Part of a small language model's weights.
Size: 10 layers, 2 heads of 64 (1 for keys and values), MLP 1024 SwiGLU, vocabulary 3333, 9.74M parameters.
Training: 633M tokens, 4827 steps.
MLP neurons of a small language model. Each row is named by its layer, matrix (gate and up: input weights) and neuron, and shows model dimensions 80-207. Each number is 500 + 50 x the weight over its row's rms, rounded and kept within 0 to 999. Numbers have three digits each. A neuron's up and down rows have the sign that makes its largest values positive.
After each neuron's rows, "fires on" lists the tokens most often at its 100 highest values on Wikipedia text that the model never trained on. A number after a token or word is its count.

L7.gate760:471479417567524483473492516504542409462491493567544478433472545498525528499504480606540487463479485557509475424501474470364512423408426465421485471489541545556397455532472447423504485540534488570521557497536394491483548491564466497557482527559556423498569455463444498503444490512444416450451501447595503455436495507477508416427517483536422469550555501478468401460487434467545485534608
L7.up760:482492489458594517572479523479431481517580527464521468499406488473450466500552490371429499431458486462483571523433543600534558426380488475521552540499491522489399519450545528453563393444528491496496476552547487526457490472489459448495553521515531580484501422478581528510500513619503487461418539560567517497516524545500635471407491477436478414523521551512434489593513478466485418508547
fires on: "of " 23, "ing " 10, "and " 9, "ed " 8, "to " 6

L7.gate591:481498502525515509491499469551564483492556435417497518590525520441559512406398604544482478517532486444482441540510613596519502522455460429568543461469498551487547483466434466588457504478575434474526525443560534536477511470468443524517574545504545502504533499534445540523587527423499571536442537445505534502537494508442552560517481494532460526526567375403609570521487530479515437459516
L7.up591:461576452543444544562545587509470513588445496452492578533466423552487567532566417514595532576457475513566495468414567458527509593469470629508536514563554471484542489476511467473517454482519535550529423396475495527407470497586536453444590440439512482471491519516403477475410492518519577413506506396578503450471495481562446446463495543531509455521506484488483540569532499474534584466604
fires on: "B" 69, "6" 5, ". " 4

L4.gate389:437494462521525449582504594499428432513491505497470519503451496482548448482517505485562503439515501502412573439514600521571463519512507440604498512511478507560438629523583527614510477516578537429436432474518545508487579482569531582477471452402526572475597599457560565613424506521510550523478523540572472482586471507508553444568430593532510470560496452504520410533495515488453447461569
L4.up389:500528564495489553525608426502583469504424555427506498536493478437492516516471551520457582462455557464433522442532483563512519495375565551618499533536498528481479480475459544488606426509576548565499557396479463453545568502527485458493548541478460513423523525448484569476460496417546431430524586525473615584506517563515469490485535529491531416491516489515497489416510492495419526476553
fires on: "and " 25, "by " 17, "as " 12, ", " 5, "in " 5, "from " 5

L4.gate844:512474523582483469567541543481549503599441578449527487538508463492499569544593575479379508502460504542589477513526510484505579436472593502543508425479471541561507484447429514453634420556561532462463447461542481524504523516438486455480547483553465547428460583407407511576492447521455441614602540474510525534467472528483426416476531468463427479476516495487529428450397516472468444425513
L4.up844:528488467542460511479515552439498544403481533469485554506418476483554570572586452573522504470504517473546560482524545567522490458441413427542501501521460514507546434468527592531424473435480454497583444513509517403474505548432476464470415474487483546494466497596479385523490487503488548476626465507509448471480501526541583541438425412534557567434475469465485528491478464465518474474567
fires on: "\n\n" 24, "\"" 18, "as " 17, "(" 14, "is " 12, ": " 4

L4.gate263:456540558561451477483476507485403507566506529471439398432534556399526569480477549484511510565438511491598563440504523536442474434608514430500547514478503391477463447556558447435564537566546568571482600518505414528521515557501447527521508521477415435530546493459524490404537529452547490410508422581471455492475549446559543412467542480461520443477522469439522504445372491573437556567496
L4.up263:522483502505403516565451491410443512439530512470482424556375509463585476412478458474448626478492483502499487525510561447521501525480562461519462447421401484514520497488482475547492464561637479503504550451525429467531436489524473505504483475490435470550577514489486462417516560495539508455474516517540457486484449420466476524487561490537551407503508548456556433551531565571488442508514
fires on: "| " 37, ": " 16, "of " 15, "by " 11, "at " 5, "ures " 4

L7.gate750:468499463539443472464484411524608502511457539437510492493496494497430570481501445439441531514450458506579528478465584479477429545497578532568601454552496516519543399486458515545548471518529587479497396623523463518566526464529562489507489522485513476462464548570492464450462505393501551588464553454472379463425446447491486538544583522495486552462453508564488511432544509463517437494437
L7.up750:504490546613527446518556459501411445460446517456471539541463547546371512543532488559526485514483496452437559489524485529455500428443433489573442468527554525610474516528428515522546462431480535436493445475433539496470596450440619585510470513472464402535463605443423479459466491507467563510486435585545565462611522541497502461420448528498561478461502424501560390621484452468558474479584
fires on: "is " 19, "ally " 11, "very " 10, "as " 10, "o " 8, "ly " 5

L5.gate909:508454527551481528487461529537607482437516403536486433523481553433422495489548529585484458497497442452481484546440454445431541627452392487527444492446560552540457498520488549502543422472464498515515636485567557567556487466443532486550433580505566548514518431513468511478465464539503430493567478592497545456546590586529395407432567508483561462527575465458434533551441491514574499500472
L5.up909:491498452428466522580537544489463474486549450496518588515490478459422471507569572490543570473569467485568535505504524549524496594459521452514522504550587572506554576530451513470605456451418515482386543465471470532539530521498510576438543624539513531440525456482503406569448442560443521587479525444583588497546519461515448552483606425438434463512439513522474450476520529437555545445436
fires on: "and " 53, ", " 17, "; " 13, "| " 10

L4.gate400:492526496533529503505511481491459451530408496507613495421571566449500480492503623435474515547523491476459541513511517448491464445539587556616561502442345466467580498558473483459462603419519562463507488493464431414631516516585467547476487448414556408519398626462472549497507510501546553593600485545552515472429516473459511451551473415555482506585541451571501438560536341483616507482524
L4.up400:526644527544548513524438464540449443481539545468509466468502456492476504609471574576619597461470504437467542551503449536519497521433483486530408562455500630547520417599547485506558419464490523393516516532520502359502521534454543479498431444565500457538578473476453540453521495595536536471472443534531514441486563474485497475521511538524416506535490465548468532449554556406526430530476
fires on: "ally " 17, "ever " 12, "not " 10, "ely " 7, "ly " 6, "also " 6

L7.gate927:517484471484435523546579567410532428504497415416520536546491520519416442523507475454600551467461445450386579487425468389438590474599522445520512506447529551489630520556500583522471457517528451516470484462498514551525482525494582532478539427536489522480510510462529445441429477581526524509541532522516526624432543566514505485439491451607544533466430511472442506430459546450425544514373
L7.up927:449451430534436503538521524546519436529525519481522565536450525462520481531522562552501585471491579469470485508598537507519523438310535481566454429446457523457494469593464480558452538508459570552507515483504509511493525470499490399410600449532543503535505525575459569454555509500469467520568507529496468497498501474506518476558495480481398563562427453538529443491397453500587472501540
fires on: "who " 15, "and " 13, "he " 8, "She " 6, "e " 5, "she " 5

L7.gate264:592522557394529582595487508468476540515472521528413472473448485551507509469490509514488451544437373502487480526465492487519487475452522536454581540488484481545507528495452513451410518421498514422494485483517503498427572387439582555443527512520438527634495504524538478596477525570544600447618415559474401538488483496498453606555473543535536537575558504436413438489452457444491548493538
L7.up264:541526444561551501607459464525480442480465457462495518463463545427459561417542446509427532557564459414563457459486556445451531505588477546465464488498519480548455492404483531479435417549570489443592448576570523418492510462480521539436504526402466467500391544493578488469523570548483521454582523478504502487502515509607475476606469530557478439501588517436475519486455471467493473515485
fires on: "R" 33, "S" 21, "V" 9, "N" 8, "M" 7, "B" 6

L4.gate22:471519511554498435484462587552413474550513538503393550452546566562573521486468450554514466517541499540557493536426430512466548557536620534444506570481513495472406559545406495385515497464477496495497498543515489435494470439475485520530450448435521503456409562482510518530437488440442441547549472483481526526564558491503484448460477548482481540580533561482500512598568537431557465649406
L4.up22:454503539589497482447450517538427579578493517474525561495553520526509511450455458480461522463498421541537580439458480439488535576538546509509592411459529443494429590476395487450546428399437445444484492537422506462564463517589535531477467492433487567513442482546480567564481446534435549606500540618497543452538461434540548477405518499526491539457528542530477615506474527471488454567548
fires on: "v" 15, "z" 11, "non" 9, "f" 8, "gr" 7

L4.gate823:552531501523530472510589552621555575508498523497511438495572546489413518515493387373479437465517509459451552420497512466440462488498492520457483483507497486515444490450485544445507530489465536556571483450484493394593479486550608469543477490435522560387492437501569469505597449471638564558449470563564451529438457450560416503420493653482552496515511456544495524489456575511506542486555
L4.up823:548536517532497442496466539554466488456523580488501571512468441564431467586556444472430423490546528467487521405526473523397453409423421480478484456525505473499507458477516458505489548526542448549500559526569470527529440507410531541499525445442560472427456489450496480492523460478492535469541493545546474475467428577535511530474433486521569420493490470425636567519546586521482410428481
fires on: "Con" 54, "é" 12, "ro" 10, "con" 5

L5.gate447:643511573523483530474515552542448397555463474438432424484491500509515544530573512624428490543549453501516573477496489429592418492384492568471512496487521489520424495587449519473480458464528484498575511538537445463456469486547459432463499480474490495461583465508535450503545486470497598422585440520495550350490509483491523488587529511536460581516570495555489544448526463592521613559498
L5.up447:511546529566498440445535576449532489450540529506515538518476509500408468559573459421560483519487529407493496528479603562545529524506459555629487450427464525536531564433474449452439490462445491628502528614534519523396478511548468439487512652430478545537369525525528485483561508487586519499472464470503474475416452590508569462394513475471479424582384460552411446569570438552571438570423
fires on: "to " 18, "$" 16, "be " 14, "of " 11

L4.gate0:428512467463490528490493532507481549610549479616523513518491492514606528502451441553518495499469495481426521417385472467470431536570536511490464494469534529480489548480513563440427505596473454505524569501493504522488593508600445537518575543480532452522562533466514499348463534532524520431562542565532491482417481548501509437584526514528483481447467497589532485474484413503384426366527
L4.up0:548483526498500562526570514458459482544487534530452524508449524537555513395575517512547493452388566486432475573523538462497495496486595450558511513531543518461409503407470457509510512595544439400486554554523491530451615536536411413375406586562504482500546488436565482559460497458511455436535538486527510543547500490528510499573634558504497516472444584615503460381472485535416449380560
fires on: ", " 56, "that " 41

L7.gate213:602577487490433542508472500469516408575485523498353488573478537594463489391381536478504456514529507514467604533525587486516460475433477459543468499478477552449449536444421510503460570449537541490438378486500540453510537494536533545451534581477487458545468560485403468557445576561500556441529442480408559532477562486466450554499440508456529501457484517516412557552594488491409482490439
L7.up213:519612537449512476554429453574421459575454552489508496395543580486556408494533475487439486574555409600472452533516472479494470449492536450582483518546521462484483442429504489566475511604543576509475508507515445507453574517577446508497477494536555528434463475398532540474373528458525526614550469634434493385552471497426484486472485532682418539497469533481550466411501506548485500489482
fires on: "St" 20, "N" 16, "V" 11, "z" 10, "v" 9, "Z" 5

L4.gate493:459483449621545487465431513519432533577478535572393503479513516536414435595561540508448552492480489691508447573507538559438476468618566402510544490500407460498512485544498520512497431500509504502553521461503520466520542513491484532489546519473479517512580526415445571424441511509573476342578434502492501470462559445496500547544522529492478455510533490429518490480458507491488512537514
L4.up493:457508429558469454481554494566559493449417542474400442497442498595400474568488460574475602477485460483478518518438490505541436500400496430516512446383472461536492564511528449501518449537485497480528526418592523461511627601548546367480564491509509479500488584512431518343471454433398502417500432474528527467537511448515544517513459514505494483489522395482437569533428527573537453540497
fires on: "in " 53, "of " 24, ", " 11, ": " 4, "the " 4

L5.gate460:441490505504408558521575521495506441539542466575509483483499504428569552484519478535536457476493387550408556467541499626446515606516475510510523431433450557502564490520492546446550557505540399418504659547523542467448497425567558614529522509505576409434476505561488492531476463487536562479446503530525480478441467615505506459604457539490514478486594553591437532411420512524495522436492
L5.up460:467546487517514429520537397499506489488494468530506511464508396513477583539540431477583520513598455509420484432512426440456566593476449537529407452527443522414460521471495490541487499434446601465552538444518483414449519518532461490469525493505461508467498468499530471541546475597510604526490587467578501441448457550574480495462549449486484393542482515525494444480551506411578526393516
fires on: ". " 54, "an " 7, "on " 5

L5.gate341:460498515474505579516458538468520590528509462535465436538476588428483553533479452543529558550414553450563517402505518479509488526314474406638446422536428502442394488425530441543525493488510394493486571486539422453631456502509464449521497511494545493425500426507538480549454446500451541534466414565505554523466585490414519409513448495504545371540488504411446479505458532456544486572478
L5.up341:516533517517527483524524549461533497508536532430504504539512406383454551517478469590513498555466574523551403492510538483476576553447630453494515448475511446516485470579498515478505516408487427444474501480546479506492516364476525482580477485524581494404572361551446510512476434515442585481489536472485551584508560536456463534477537408500439532487468466447500618525507546444558493452464
fires on: ", " 23, "and " 20, "as " 19, "called " 9, "or " 5, ": " 5

L4.gate828:360482514456388554448454456501520554470552425429503435565460583377451446535514478511549418409462466453429469537583510506538434473499540460549441471609488501434440555499500449496429449487464488526481511461469492433484552531495524513493558553434513548370453507491502447472467549558499526514417405510424584625485522565544455394480543444507471486600529460460513507468379524488591451433424
L4.up828:482504516533504490601590565507502585409452510479508530474459454523547512524575527538517438431485437547497447477553487580480523483421545512521582480449470426466458489500503547558490534437468495434532411421504477425463520431518508479538471488496534466483504617494415513565498507482480472524516476471468421520509489481488497610541500509509465533491504414501505517486431478485556378494538
fires on: "and " 34, ", " 11, "of " 10, "who " 8

L4.gate317:492433511555518546414500502584556548529500550497510471509539592495488509504552519606447366472607574481554482508472480509494525462469509454522557612502465474475581472474516509454507622476524447508491455533600498454491438401487556479496533467504562528547539487503581523488503552451541523520483518465465416427493485568490575500468519556523386562543528523425487487532434522451532448459493
L4.up317:467514492506400558504446487392517470495490457494476479482457466476551514571514406495501591477478516497530464568614457600547489495453425548441509568518490485563525525475489520441514518517475536604369563520548535541455375487489532508454497505493567558461555486431497485483412527530439565421504412556525502474511497490487527538569433560579329572491496594546541531442627538523543571434539
fires on: ". " 97

L5.gate567:492466572531523579501536423478485527463474410472435589567509483469504509441478523407446374523523587425517424504533495475448541508567502428505537394607478454521475563454549421469487460485530434477473496419544552443579442501437529446515543421531507471471465440468479568469447433544496532497456559561479554497501509525488434525584415472500445457531531549587452452460493430357457419423503
L5.up567:479540596497545595544495496517465518544458509391502519486440500510540438483532445593516571462421485443462520560500460518610556469465433544444475559532441495401495436518484463532554513611502580563433401487543619464537531519409518516470493456497552622508508570490570488510426455521475465511484428557594531486490521509462559497517486471413446417513386555477463510540576596501488522511576
fires on: "of " 41, "o" 17, "u" 8, "Mo" 5